MLP neurons of a small language model. Each row is named by its layer, matrix (gate and up: input weights; down: output weights) and neuron, and shows model dimensions 0-63. Each number is 200 + 30 x the weight over its row's rms, rounded and kept within 0 to 999. A neuron's up and down rows have the sign that makes its largest values positive.
After each neuron's rows, "fires after" lists the tokens most often just before its 100 highest values on Wikipedia text that the model never trained on.

L2.gate620,153,208,149,192,187,201,210,159,182,242,194,214,198,178,190,138,267,217,210,243,149,216,209,160,175,163,221,204,207,201,168,253,217,200,206,192,192,205,203,166,178,195,186,210,252,121,225,191,188,230,214,203,222,208,179,189,187,220,232,223,174,193,198,136
L2.up620,222,231,197,243,188,199,225,206,225,179,181,191,187,189,191,213,212,169,154,258,216,221,178,200,191,243,181,195,170,204,224,180,149,154,167,188,176,180,224,172,153,184,189,209,196,212,191,169,168,192,240,171,185,183,168,141,191,230,142,208,193,221,232,153
L2.down620,224,190,220,180,181,256,187,176,208,133,178,226,167,184,205,221,236,190,233,198,173,162,180,146,203,202,221,200,197,260,181,212,203,236,237,197,175,171,159,198,176,180,198,224,201,179,233,223,172,216,204,190,208,204,239,202,188,193,221,184,210,208,206,231
fires after: " (", " |", " U", " ", ":", " Ar"

L2.gate14,156,204,226,176,290,160,229,181,235,161,217,200,196,178,182,212,220,176,193,185,238,224,196,244,261,197,118,185,209,205,212,178,182,231,151,186,192,157,253,194,178,199,243,166,191,162,241,120,207,207,209,264,165,185,139,212,238,199,210,187,201,223,223,151
L2.up14,127,204,261,203,230,217,228,161,229,172,245,239,241,195,226,209,171,232,167,240,202,199,197,236,174,216,198,199,205,276,193,188,221,229,219,180,194,187,169,210,226,208,156,188,249,164,206,186,212,196,210,164,244,231,204,239,211,212,218,227,258,207,221,197
L2.down14,233,180,169,195,175,188,172,193,205,200,195,208,183,205,171,259,206,193,261,227,192,184,198,184,200,187,284,263,222,207,219,217,185,226,219,206,227,210,240,216,171,171,234,234,225,230,216,198,163,201,190,208,240,223,225,185,229,210,204,216,190,191,198,190
fires after: " co", "li", " c", " se", "ra", " lo"

L2.gate268,209,235,219,181,205,233,207,140,232,176,215,235,248,220,156,158,197,202,163,173,207,272,192,191,195,108,193,170,205,260,131,226,205,190,192,224,192,213,251,228,206,230,167,216,201,189,230,143,204,187,195,229,192,191,185,159,192,210,197,228,175,209,239,183
L2.up268,249,186,217,192,245,206,240,164,223,188,213,201,178,203,173,170,203,190,175,165,144,219,181,221,165,218,177,177,197,212,193,185,184,215,164,191,184,184,229,179,173,203,194,179,197,198,222,190,182,202,213,216,140,232,269,209,207,160,248,175,209,188,227,123
L2.down268,189,216,221,185,205,228,113,210,215,185,144,228,198,180,216,174,204,238,201,200,214,222,194,200,227,189,216,215,181,202,161,187,162,178,216,220,188,226,180,209,211,234,185,216,220,131,172,211,218,160,183,191,232,229,149,220,135,195,183,175,170,227,199,192
fires after: "s", "\n", " as", "it", " in"

L4.gate245,228,243,171,199,231,196,152,228,204,205,222,128,176,158,164,249,128,162,195,219,212,199,188,193,245,229,197,201,175,158,256,223,250,176,221,217,219,161,205,265,216,189,199,227,256,202,260,234,157,218,196,185,180,169,140,131,206,180,206,195,165,208,226,259
L4.up245,230,193,231,230,230,238,214,161,218,218,146,222,220,203,226,184,225,213,250,221,195,196,190,155,230,216,191,173,228,199,245,199,155,249,186,206,247,204,245,164,191,199,189,207,225,233,140,218,159,189,231,182,254,227,248,185,177,178,146,215,202,233,153,137
L4.down245,203,251,145,146,201,231,187,223,171,180,220,214,242,196,209,187,159,213,153,154,206,224,173,269,206,170,187,214,164,175,203,218,212,169,238,205,178,190,163,207,205,201,195,207,162,206,214,208,246,237,132,235,192,217,181,166,199,237,250,240,204,187,216,209
fires after: " ", " \"", " T", ".", "-", " in"

L4.gate156,152,236,201,177,195,252,192,178,246,178,245,212,170,162,230,206,207,209,201,216,206,164,171,202,89,230,218,155,157,161,159,193,223,163,225,180,218,171,208,219,240,238,168,186,213,181,215,184,206,213,229,136,155,225,189,177,207,200,178,135,215,169,197,157
L4.up156,166,248,246,187,299,224,213,158,218,188,175,232,205,210,238,262,170,189,182,174,222,199,212,179,183,277,193,175,200,205,237,195,181,221,195,215,206,211,191,177,169,203,161,224,191,207,193,190,192,152,213,165,183,176,162,226,212,249,248,189,234,186,200,203
L4.down156,230,197,165,237,149,222,209,192,213,239,177,233,204,217,184,147,256,215,252,225,156,212,240,181,190,174,211,151,178,210,221,190,231,156,207,176,200,192,191,231,202,199,213,231,200,223,212,201,209,183,228,212,179,184,194,184,150,173,148,186,146,204,199,169
fires after: " the", "1", " ", "ur", " –"

L3.gate444,155,198,204,217,230,217,191,258,208,248,226,189,183,219,198,200,238,194,178,223,151,209,221,151,226,219,224,172,226,205,166,149,190,184,225,183,216,230,184,182,208,236,186,171,216,190,218,178,193,212,166,223,117,275,195,162,204,229,185,238,210,223,198,197
L3.up444,203,187,220,253,173,176,183,205,187,154,209,210,214,206,206,137,221,241,193,220,239,223,174,234,211,193,170,188,176,245,191,207,192,143,203,210,174,194,176,180,196,146,234,188,166,228,182,144,188,152,183,200,185,239,206,273,221,194,213,205,186,179,236,227
L3.down444,191,201,212,168,213,161,159,163,280,199,139,173,114,204,230,196,179,178,251,126,200,194,194,176,191,218,203,201,231,169,190,231,189,192,216,221,251,186,189,228,211,163,151,208,204,153,232,230,196,187,218,231,228,187,232,104,185,204,199,132,177,227,164,197
fires after: "a", "il", "li", " Le", "ea", " not"

L2.gate585,198,163,203,216,222,166,208,219,210,205,265,145,214,212,238,223,154,172,231,180,175,221,204,184,246,272,231,192,226,135,154,203,237,145,280,178,229,179,199,170,223,136,154,168,227,187,160,204,239,164,198,181,234,211,212,195,194,219,148,168,203,260,195,226
L2.up585,168,217,197,163,196,196,182,221,175,126,227,144,202,182,196,169,181,239,221,184,172,217,157,194,191,196,216,223,204,204,174,230,172,212,209,191,167,193,219,197,232,240,142,186,230,147,264,183,215,196,253,258,198,209,214,170,200,156,239,210,216,215,193,195
L2.down585,203,168,165,225,216,174,221,159,209,274,204,232,180,226,205,214,208,195,211,195,210,135,195,198,184,199,195,141,203,221,208,148,231,195,199,219,231,211,235,212,217,219,288,159,218,229,133,251,178,232,131,204,196,173,165,189,236,207,212,196,171,187,190,218
fires after: " J", " G", " g", " O", " ("

L2.gate81,189,154,172,188,233,203,220,198,230,216,182,193,244,186,187,231,233,176,201,171,196,166,181,184,229,176,231,202,204,176,162,297,221,201,225,145,205,183,224,207,180,201,164,182,225,216,178,204,197,175,176,153,195,254,186,214,163,249,122,146,220,207,201,178
L2.up81,265,169,146,223,223,192,252,174,208,175,228,170,203,224,251,173,187,189,185,228,247,239,192,153,202,137,203,112,204,207,185,168,173,240,174,195,181,250,192,208,186,217,193,185,189,169,222,177,226,208,196,220,195,196,161,231,198,220,161,134,233,158,228,182
L2.down81,177,185,179,210,235,175,187,231,189,163,172,191,167,215,197,177,183,169,223,220,189,251,219,202,217,195,177,178,187,227,235,199,203,174,245,192,196,178,234,214,240,189,194,163,207,209,234,215,235,182,196,204,169,154,246,168,215,174,187,227,235,190,191,181
fires after: " by", ",", " and", "s"

L2.gate234,246,181,237,240,202,233,286,229,171,208,206,194,212,162,238,173,178,219,222,207,196,176,255,196,233,190,218,182,230,245,180,207,181,193,182,208,142,148,182,217,212,181,158,180,205,212,170,204,162,212,144,189,164,207,208,179,192,199,193,174,179,196,187,170
L2.up234,196,145,214,243,218,232,224,215,275,225,170,221,169,183,193,231,248,231,175,244,204,154,246,145,172,199,225,174,148,203,169,196,195,182,176,203,227,184,178,262,204,198,210,260,237,177,192,224,177,232,232,185,220,206,223,167,234,243,205,213,162,193,216,208
L2.down234,145,275,175,185,209,207,165,182,209,196,157,213,161,189,209,193,212,215,183,186,213,227,149,222,193,185,218,169,266,215,200,177,211,217,237,110,236,259,195,189,150,177,136,160,156,210,200,213,195,161,191,132,201,216,204,244,157,173,188,171,201,201,212,135
fires after: "ne", " an", "e", "x", "n"

L2.gate3,191,184,181,212,181,243,185,201,220,225,189,177,150,208,218,274,186,246,230,179,172,203,255,206,215,215,175,183,257,183,151,163,221,143,281,207,170,149,143,173,215,225,166,165,168,227,196,219,261,217,235,194,190,232,211,239,224,197,169,227,233,217,203,175
L2.up3,239,222,212,215,233,326,180,256,180,213,255,194,229,194,233,205,227,201,216,222,222,231,217,190,232,231,197,193,197,173,207,183,243,204,185,231,192,199,227,247,205,170,182,219,201,194,220,194,190,165,186,179,184,211,266,185,185,197,201,193,178,193,158,177
L2.down3,212,242,185,194,231,211,194,187,158,191,132,192,198,195,190,191,197,235,163,206,231,190,158,206,205,212,208,197,216,218,233,265,173,195,228,183,174,196,207,132,211,238,233,201,211,242,151,246,202,242,194,190,200,176,173,235,196,201,213,191,287,188,264,200
fires after: " po", " h", " me", "g", " It"

L4.gate547,198,224,214,198,163,109,224,201,241,211,156,225,197,205,218,244,227,187,233,221,223,223,197,245,182,212,193,237,188,238,212,196,168,188,199,196,218,182,229,214,173,187,227,181,199,183,213,190,157,227,253,237,169,183,197,224,248,223,226,141,181,202,227,151
L4.up547,170,175,182,216,199,153,215,208,261,149,171,203,140,186,235,175,215,228,221,207,212,190,243,230,129,139,219,234,170,256,162,173,196,215,161,219,226,192,218,130,163,179,150,198,168,168,226,205,173,147,220,234,214,187,211,211,233,225,200,176,209,241,163,131
L4.down547,188,190,210,258,205,222,194,222,160,237,252,202,238,179,146,179,183,230,197,212,152,218,197,122,218,205,212,174,218,182,230,244,183,224,223,160,184,197,234,224,244,243,175,200,243,185,226,280,284,190,181,227,172,170,251,242,163,201,152,182,135,205,257,231
fires after: " ", " an", " comp", " (", " re", " a"

L3.gate312,220,193,186,199,195,187,298,272,217,170,190,131,172,130,224,232,174,219,182,237,145,193,190,223,156,215,188,213,174,149,196,179,179,183,175,177,225,186,245,180,198,224,200,184,220,160,189,206,204,215,215,159,185,190,174,149,216,282,173,217,215,217,225,212
L3.up312,204,174,189,231,248,154,233,210,199,218,217,221,233,193,177,195,207,157,200,246,175,225,169,194,167,239,175,213,232,240,235,190,158,241,175,173,214,173,186,150,222,218,240,181,233,227,199,177,225,209,202,196,206,149,182,185,212,197,195,197,194,179,266,193
L3.down312,191,168,183,172,224,194,200,202,194,185,161,199,179,174,236,221,236,211,231,157,171,164,169,207,181,215,187,176,227,200,207,235,170,231,170,210,161,173,254,231,201,186,208,218,151,184,235,192,167,181,195,155,261,186,224,228,172,235,204,201,232,195,148,221
fires after: " S", "s", "S", "P", "G", "g"

L2.gate377,143,203,222,232,220,232,233,197,180,151,215,240,179,149,264,171,220,187,225,220,192,165,214,203,176,189,204,226,213,246,204,177,227,195,155,204,188,181,203,204,174,157,207,208,231,236,187,193,176,233,217,188,186,262,253,225,217,192,167,198,223,234,187,168
L2.up377,217,212,196,170,252,227,221,137,217,202,215,174,234,258,202,184,141,240,203,204,174,246,246,119,149,193,244,176,167,212,185,197,185,201,217,214,180,195,130,253,219,203,199,203,201,167,173,204,169,181,169,205,168,156,217,167,230,196,188,195,201,216,199,179
L2.down377,142,172,181,207,180,181,224,236,189,192,183,190,192,164,217,219,208,104,189,180,218,158,198,234,207,207,210,202,229,213,207,168,217,207,192,194,206,199,255,227,209,193,220,156,181,213,212,232,175,217,207,199,194,280,191,168,194,234,193,204,191,221,150,194
fires after: " an", " An", "ne", ",", "n", "vent"

L4.gate288,274,192,180,181,245,178,202,232,224,200,217,150,194,217,182,263,143,224,205,208,209,189,167,190,183,210,224,213,194,158,209,224,248,232,242,192,243,269,204,215,157,193,193,184,190,228,225,200,171,235,253,217,196,191,218,198,237,192,174,173,233,213,214,199
L4.up288,201,135,164,219,227,254,165,263,138,206,175,228,235,260,227,141,210,228,238,226,164,210,201,159,261,160,189,207,186,160,206,227,191,206,205,232,154,186,190,199,226,199,196,219,201,260,202,176,160,205,219,193,211,186,198,231,225,208,173,190,200,207,245,192
L4.down288,198,170,269,174,183,202,179,155,138,190,209,205,232,176,185,229,226,218,177,189,198,219,246,191,120,208,195,166,224,184,193,154,198,194,258,194,203,205,156,237,181,174,230,208,186,195,255,169,193,152,214,248,228,216,185,185,245,173,211,182,198,205,179,233
fires after: " ", ".", "\n", " (", "ar"

L3.gate395,181,217,165,256,193,153,179,184,224,205,201,235,174,207,181,180,170,186,184,159,173,214,207,172,137,207,190,223,192,221,166,197,205,246,154,145,266,182,204,239,206,201,201,157,215,175,173,191,170,189,227,211,161,203,163,246,165,144,204,200,187,161,190,193
L3.up395,202,238,161,179,209,232,154,195,122,214,244,193,184,157,208,172,191,174,236,218,229,165,218,173,232,202,231,252,160,232,222,180,188,186,302,277,214,216,176,230,218,187,190,254,204,185,217,196,236,210,216,180,171,212,177,215,193,185,184,269,184,153,208,215
L3.down395,183,143,221,162,243,176,230,249,230,205,185,206,228,268,170,199,230,239,174,182,185,203,147,205,196,202,202,199,186,278,187,204,209,181,182,198,214,225,197,189,217,224,196,183,170,222,159,191,198,160,159,163,194,148,170,180,201,228,187,118,239,223,205,151
fires after: " ", "s", " S", " (", "n", "S"

L3.gate326,181,183,194,210,215,185,187,215,197,293,170,201,223,191,220,245,222,214,183,195,202,150,171,162,263,197,231,212,160,178,205,187,228,201,242,186,228,240,151,220,209,145,208,236,218,211,169,212,203,199,177,161,157,186,206,228,206,183,188,224,199,179,246,162
L3.up326,198,199,191,154,184,183,166,272,213,196,167,195,228,184,147,201,156,242,171,212,249,231,196,272,206,177,160,176,234,206,220,190,239,138,178,166,200,208,224,221,202,201,249,182,161,179,188,145,236,221,195,204,204,194,159,145,270,239,170,151,222,151,189,175
L3.down326,233,165,223,202,197,197,197,148,208,213,191,186,136,190,235,187,244,181,194,231,168,197,143,186,186,220,219,207,220,203,220,187,196,223,227,232,236,215,166,162,249,217,224,202,262,162,232,236,165,199,204,168,159,167,239,205,229,151,184,210,196,291,214,181
fires after: "ad", "ra", "li", "ro", "il", "le"

L2.gate277,224,233,184,225,207,221,203,162,166,203,190,195,143,146,198,254,183,192,187,201,169,193,208,183,124,195,181,169,230,159,218,194,231,240,203,204,213,212,195,237,193,246,163,181,256,189,196,143,209,188,236,235,180,220,178,217,192,211,203,245,240,183,204,161
L2.up277,229,129,229,223,260,185,196,177,236,177,222,173,236,224,242,257,221,215,174,207,270,172,240,236,166,235,181,154,219,215,257,196,205,194,194,204,187,219,164,200,200,184,210,238,180,220,174,134,227,213,245,185,189,197,258,260,183,215,230,212,229,225,193,161
L2.down277,183,210,174,200,162,231,200,207,229,182,224,263,175,181,188,171,175,257,197,180,169,213,171,137,242,174,254,195,204,184,209,206,221,228,190,185,216,231,222,237,238,226,207,203,182,144,218,256,184,188,212,242,228,143,163,154,235,199,178,183,177,145,188,210
fires after: "or", "n", "ur", " ", "out", "s"

L3.gate380,211,198,191,229,202,219,200,197,180,224,203,197,232,223,205,221,156,178,157,202,236,181,170,177,197,201,185,215,179,205,191,183,173,232,210,157,186,213,182,194,213,215,225,220,268,224,152,197,244,215,223,227,176,166,193,182,214,211,189,217,230,186,208,178
L3.up380,190,192,162,171,184,161,183,212,179,130,212,124,258,189,181,214,191,101,157,167,191,160,174,146,205,180,174,173,191,216,199,156,185,194,219,196,202,265,207,213,182,231,161,263,241,231,224,183,238,213,191,226,186,183,239,173,241,196,200,220,221,162,219,196
L3.down380,202,181,179,193,190,222,169,200,163,173,183,194,163,188,228,229,198,210,223,231,135,202,239,229,222,215,260,173,176,234,247,219,230,179,145,227,222,193,215,246,197,211,187,236,139,204,210,208,193,208,192,154,226,250,218,238,233,208,216,219,185,197,231,208
fires after: ";", "s", "en", "n", " |", " 0"

L3.gate181,212,221,214,118,186,192,237,241,179,202,209,170,234,145,226,249,162,198,225,245,184,178,162,169,130,209,149,199,297,147,187,143,210,204,170,208,244,204,210,219,244,242,156,208,240,195,206,191,234,258,201,214,151,239,174,220,190,192,239,181,244,193,248,192
L3.up181,226,221,220,209,198,227,191,191,214,183,192,198,215,201,179,203,208,188,123,240,175,159,200,245,167,212,197,217,222,175,202,167,174,224,201,216,196,224,200,189,253,200,223,230,204,131,210,170,232,175,191,225,184,216,219,119,161,185,205,194,187,164,235,160
L3.down181,167,193,196,214,182,181,190,249,212,275,164,236,143,178,243,185,246,241,197,198,185,197,230,183,205,200,202,215,149,209,176,207,184,179,249,177,212,149,162,278,200,209,201,191,159,213,203,212,165,199,203,165,227,185,171,261,209,263,200,226,225,231,136,204
fires after: "s", "|", " S", "en", "\n"

L2.gate171,171,229,218,198,250,227,207,193,213,198,229,255,227,194,211,206,256,209,227,224,219,220,186,199,183,184,211,236,164,218,199,224,199,180,211,173,235,243,196,185,187,225,193,202,168,180,203,159,188,193,168,175,184,225,196,305,184,191,196,200,229,158,199,195
L2.up171,192,181,194,201,205,185,223,187,198,164,215,203,164,180,246,201,197,279,164,232,240,152,249,174,192,187,160,192,237,232,195,196,179,199,189,164,241,212,200,199,199,224,211,142,191,157,153,236,196,250,181,210,199,200,231,284,178,189,210,175,221,113,189,189
L2.down171,223,183,193,205,235,221,224,227,201,203,257,235,219,181,178,137,243,207,198,196,148,191,245,172,225,217,238,205,220,211,219,156,217,184,152,223,161,257,247,220,242,157,195,226,230,197,207,198,231,173,184,253,196,184,173,156,151,206,206,205,191,167,197,178
fires after: ",", ".", ")", "\n", " which", "s"

L2.gate257,179,150,175,185,213,212,180,196,261,179,251,231,224,200,144,196,206,184,171,201,190,214,146,183,229,210,204,197,216,229,162,237,136,210,215,252,149,283,180,219,186,187,172,168,185,185,184,169,204,180,205,166,159,185,262,229,215,210,235,171,209,180,228,196
L2.up257,217,185,179,226,205,229,179,177,170,212,206,177,217,174,236,201,185,194,127,235,211,170,224,166,191,148,243,206,183,169,239,207,163,231,200,236,213,203,194,167,166,176,145,250,226,150,213,149,250,233,191,203,150,225,189,169,187,201,205,162,212,159,239,226
L2.down257,227,163,247,168,140,261,195,189,205,192,190,216,191,210,157,166,171,175,193,226,185,247,135,200,231,208,170,172,212,235,144,206,189,259,208,194,177,206,182,204,256,222,201,169,240,208,159,200,191,211,200,145,204,184,177,231,159,195,177,181,204,234,153,210
fires after: " as", "s", "d", "\n", "ne", "r"

L2.gate355,224,209,250,258,247,235,213,251,228,237,212,141,227,152,179,171,215,177,156,232,151,155,216,173,203,210,228,178,216,197,179,208,180,236,175,208,218,189,248,208,170,223,181,212,234,146,191,149,177,242,174,200,153,236,194,228,191,204,167,178,189,183,219,198
L2.up355,193,239,229,238,187,218,221,219,181,212,173,228,191,167,170,228,164,183,184,157,202,235,172,113,193,218,211,212,192,219,182,226,207,139,232,143,183,197,187,223,200,187,214,244,185,185,179,238,214,208,203,186,201,123,161,208,201,138,208,240,199,146,201,207
L2.down355,222,202,164,208,201,194,189,199,165,206,182,191,189,199,180,215,209,236,167,220,257,172,223,168,194,201,214,245,156,212,175,189,243,212,195,216,225,258,200,287,183,106,200,200,208,265,182,196,189,170,224,172,229,223,234,220,232,224,180,201,172,242,181,231
fires after: "en", "ne", " Ne", " Ch", " Je", "e"

L2.gate651,180,208,213,156,207,164,138,204,256,180,213,170,215,192,186,239,222,187,178,248,239,186,211,179,175,215,190,218,191,225,181,182,206,200,191,224,205,206,254,174,178,257,203,246,221,218,220,227,163,216,212,189,208,185,190,218,217,207,223,211,159,184,269,219
L2.up651,135,224,198,221,217,190,135,239,210,204,220,198,149,197,145,205,210,158,278,202,205,171,170,160,172,187,150,209,207,176,206,226,150,222,234,214,210,173,238,154,198,182,166,194,191,185,187,230,206,190,240,203,203,190,223,230,182,208,226,214,187,140,210,196
L2.down651,237,151,201,223,216,247,240,199,133,186,224,212,249,196,207,127,198,200,162,244,178,222,212,202,184,226,216,184,196,193,228,182,224,177,270,197,199,163,182,295,191,213,207,181,204,211,219,183,248,165,173,206,201,212,182,193,194,198,146,191,235,227,196,167
fires after: " ", " re", " E", "-"

L2.gate667,192,263,207,208,181,182,164,250,203,248,246,132,235,214,177,240,175,183,185,188,176,222,212,139,226,223,210,243,211,168,214,198,166,185,174,206,210,99,202,172,202,229,207,184,212,200,189,222,181,233,217,191,201,222,185,176,213,140,203,182,210,209,155,168
L2.up667,199,259,180,177,195,229,214,176,138,169,187,240,210,217,196,175,192,234,170,190,237,223,237,212,185,208,199,218,235,186,167,142,165,221,154,234,212,199,237,200,183,210,193,203,190,210,230,189,187,194,227,232,179,260,261,152,254,210,169,227,237,214,171,237
L2.down667,199,199,197,199,230,183,228,220,200,266,199,167,207,179,222,266,186,161,192,256,166,237,197,199,177,200,253,185,222,193,188,264,201,158,247,149,172,200,220,179,199,151,204,121,175,191,151,217,187,197,178,187,267,204,198,176,175,206,179,224,193,178,235,212
fires after: "g", "al", " h", " Le", " Me"

L3.gate19,226,207,195,221,222,172,207,191,210,243,228,224,175,213,222,197,201,155,169,198,262,169,238,193,196,194,174,211,174,236,241,242,129,241,161,211,192,201,178,254,188,164,195,214,194,131,159,212,191,247,264,201,157,145,163,157,194,193,203,206,233,221,223,164
L3.up19,215,155,239,212,234,191,238,203,178,178,245,205,168,139,222,204,206,191,167,236,228,130,157,222,257,194,167,250,202,192,207,194,194,239,230,223,205,192,182,159,191,146,169,313,227,191,181,260,179,218,226,177,180,175,145,174,217,239,193,207,193,145,217,201
L3.down19,135,231,184,217,164,173,180,206,186,219,210,198,169,203,170,191,150,214,233,201,167,222,203,193,180,138,161,198,253,232,172,229,188,164,249,196,183,190,221,184,216,231,220,158,223,156,207,229,223,177,150,273,247,202,226,258,200,152,222,182,240,198,243,204
fires after: " ", "s", " A", " b"

L3.gate557,176,234,188,128,235,168,146,228,274,171,258,127,192,191,190,206,222,182,197,184,171,197,223,137,209,217,187,207,249,198,193,211,191,175,173,190,234,161,184,238,222,194,235,163,225,186,193,191,208,200,230,264,226,241,204,182,233,231,215,162,179,199,217,174
L3.up557,159,241,205,192,188,183,180,205,171,195,218,212,228,194,166,165,182,234,152,216,182,220,198,245,229,187,184,185,187,213,196,156,179,254,196,200,194,229,183,193,133,184,201,204,149,187,217,187,185,168,202,205,187,192,211,195,189,172,201,213,226,251,180,238
L3.down557,276,180,187,254,213,262,247,233,206,236,137,163,205,178,200,276,183,240,204,204,207,208,217,197,204,224,193,137,229,230,201,132,174,168,202,183,185,195,170,205,246,219,168,194,238,214,179,183,222,163,194,188,232,240,205,154,210,193,218,209,159,153,260,216
fires after: " G", " O", " –", " F", " S", " f"

L4.gate338,154,194,220,221,176,169,135,191,171,219,220,207,174,202,213,175,249,204,222,230,170,243,228,213,167,195,145,228,170,196,148,183,230,219,222,230,160,188,203,146,178,178,222,159,194,186,196,220,200,167,242,157,181,195,170,190,220,168,223,202,248,214,195,175
L4.up338,198,229,273,242,200,192,209,210,291,205,156,189,231,191,157,193,244,202,199,180,220,176,151,184,184,154,169,172,194,231,211,202,182,192,181,191,193,196,200,202,178,255,159,203,178,177,167,133,163,194,235,170,134,244,211,221,202,176,171,155,222,183,203,195
L4.down338,160,200,167,189,236,219,164,181,174,189,219,216,141,194,246,204,206,178,208,195,164,236,255,178,281,202,245,246,181,208,195,226,186,182,171,170,215,206,171,171,165,188,237,144,162,209,228,215,187,154,201,152,213,169,191,216,250,233,212,227,197,212,175,233
fires after: " ", "e", "en", " (", "pen", " over"

L2.gate549,181,173,229,187,229,169,226,188,217,165,231,157,252,234,231,186,218,200,213,202,180,143,215,171,182,222,224,193,225,269,196,182,223,195,205,169,257,159,175,190,201,201,216,206,188,162,168,193,191,133,190,239,195,194,195,182,247,208,194,140,185,192,191,216
L2.up549,240,181,192,193,183,237,214,198,201,200,165,205,252,217,216,213,172,156,234,189,207,159,190,180,185,153,188,123,227,193,200,211,230,236,201,150,170,204,206,208,166,120,208,194,220,223,210,232,222,182,176,195,200,235,209,184,176,201,218,193,200,182,174,165
L2.down549,173,208,199,191,195,179,230,193,174,223,223,170,174,129,196,197,173,168,222,188,160,208,221,215,207,219,214,222,213,224,212,184,174,165,222,158,236,223,160,205,233,229,175,150,181,153,225,146,239,240,228,204,215,157,219,209,210,168,231,216,208,200,179,204
fires after: " F", " on", " f", " and"

L3.gate222,205,211,179,204,252,204,196,250,208,224,213,207,200,152,236,230,162,174,202,218,235,187,195,157,210,218,191,220,243,220,231,204,167,211,223,171,189,219,200,221,219,158,213,194,270,229,192,164,190,220,242,198,158,155,173,222,233,254,172,256,188,188,213,173
L3.up222,177,222,154,178,218,201,158,171,160,147,191,220,171,140,202,114,136,205,168,220,209,217,210,241,173,180,188,199,211,203,138,240,202,178,231,221,150,188,181,214,237,205,206,174,183,187,235,184,192,165,233,190,237,204,135,170,185,163,216,194,193,251,246,146
L3.down222,278,172,160,237,191,170,181,248,185,196,177,238,255,186,217,216,247,194,198,175,229,201,219,216,159,222,237,168,226,188,189,190,199,197,213,198,187,187,170,232,173,206,249,240,186,202,197,249,224,220,209,259,256,224,285,262,219,247,239,230,230,206,164,195
fires after: " S", " F", "s", " M", "S", " m"

L2.gate242,193,170,196,212,237,193,197,264,231,205,193,209,231,195,170,163,200,243,243,194,214,198,215,146,236,217,207,170,175,206,205,155,173,202,262,160,172,204,211,227,141,185,209,172,272,183,161,226,179,225,240,192,203,183,240,195,171,244,159,241,185,177,200,203
L2.up242,192,194,183,194,188,219,198,195,248,194,191,208,220,181,219,181,241,109,184,223,239,162,171,191,161,223,219,176,187,230,181,152,174,207,144,221,181,206,225,226,233,182,247,175,198,204,226,182,156,218,256,240,164,219,222,192,184,154,181,169,176,203,216,242
L2.down242,172,266,223,164,214,224,192,210,182,200,185,181,162,188,213,185,193,215,201,200,174,210,224,173,217,213,194,170,160,184,201,206,235,212,138,214,185,224,151,204,186,160,188,186,239,210,195,247,245,262,228,163,205,186,120,197,213,214,201,215,168,174,212,174
fires after: "n", "ne", "en", " consider"

L4.gate337,190,163,190,217,264,222,179,215,151,222,249,243,211,215,231,215,237,203,267,190,166,204,229,196,167,195,231,202,255,244,211,199,174,215,219,202,197,181,192,208,203,262,194,198,189,173,215,172,178,190,235,230,182,224,228,172,253,145,175,203,215,233,216,158
L4.up337,214,203,134,159,191,165,164,213,160,185,254,175,213,237,195,203,153,213,181,158,177,211,224,171,215,293,193,154,249,209,158,158,212,176,238,188,181,231,173,211,166,168,178,170,189,185,172,204,202,174,205,194,212,233,193,227,207,196,162,264,231,188,173,200
L4.down337,188,217,213,203,210,172,223,181,153,227,155,227,222,184,203,153,175,198,177,196,211,255,199,225,202,179,254,221,174,169,164,213,161,199,196,177,216,227,155,181,198,173,184,181,164,173,193,171,224,211,162,189,181,203,188,169,246,191,167,194,160,227,202,204
fires after: " f", " F", " c", "re", " M", " Cor"

L3.gate495,196,266,201,208,200,236,165,201,265,206,243,160,165,209,224,205,167,202,185,181,163,255,230,174,155,223,198,155,237,198,220,251,128,176,200,177,276,149,213,209,212,166,189,211,178,215,227,204,245,228,224,200,201,246,179,247,209,186,150,177,174,163,182,194
L3.up495,241,229,197,191,216,231,229,189,267,205,222,197,201,221,186,178,241,224,210,235,199,255,209,174,205,144,170,201,191,230,190,170,231,262,213,221,214,167,226,250,207,220,242,211,224,199,250,251,171,166,202,164,262,211,204,190,215,182,201,153,245,225,156,224
L3.down495,218,185,170,298,183,236,171,180,227,172,224,214,255,219,154,224,208,90,144,175,236,187,210,154,157,171,213,209,257,144,171,213,178,182,205,207,216,198,180,204,175,195,180,183,149,223,195,188,214,228,216,220,162,233,221,218,138,211,214,206,153,190,224,166
fires after: " mi", "ci", " Mi", " S", " Mo"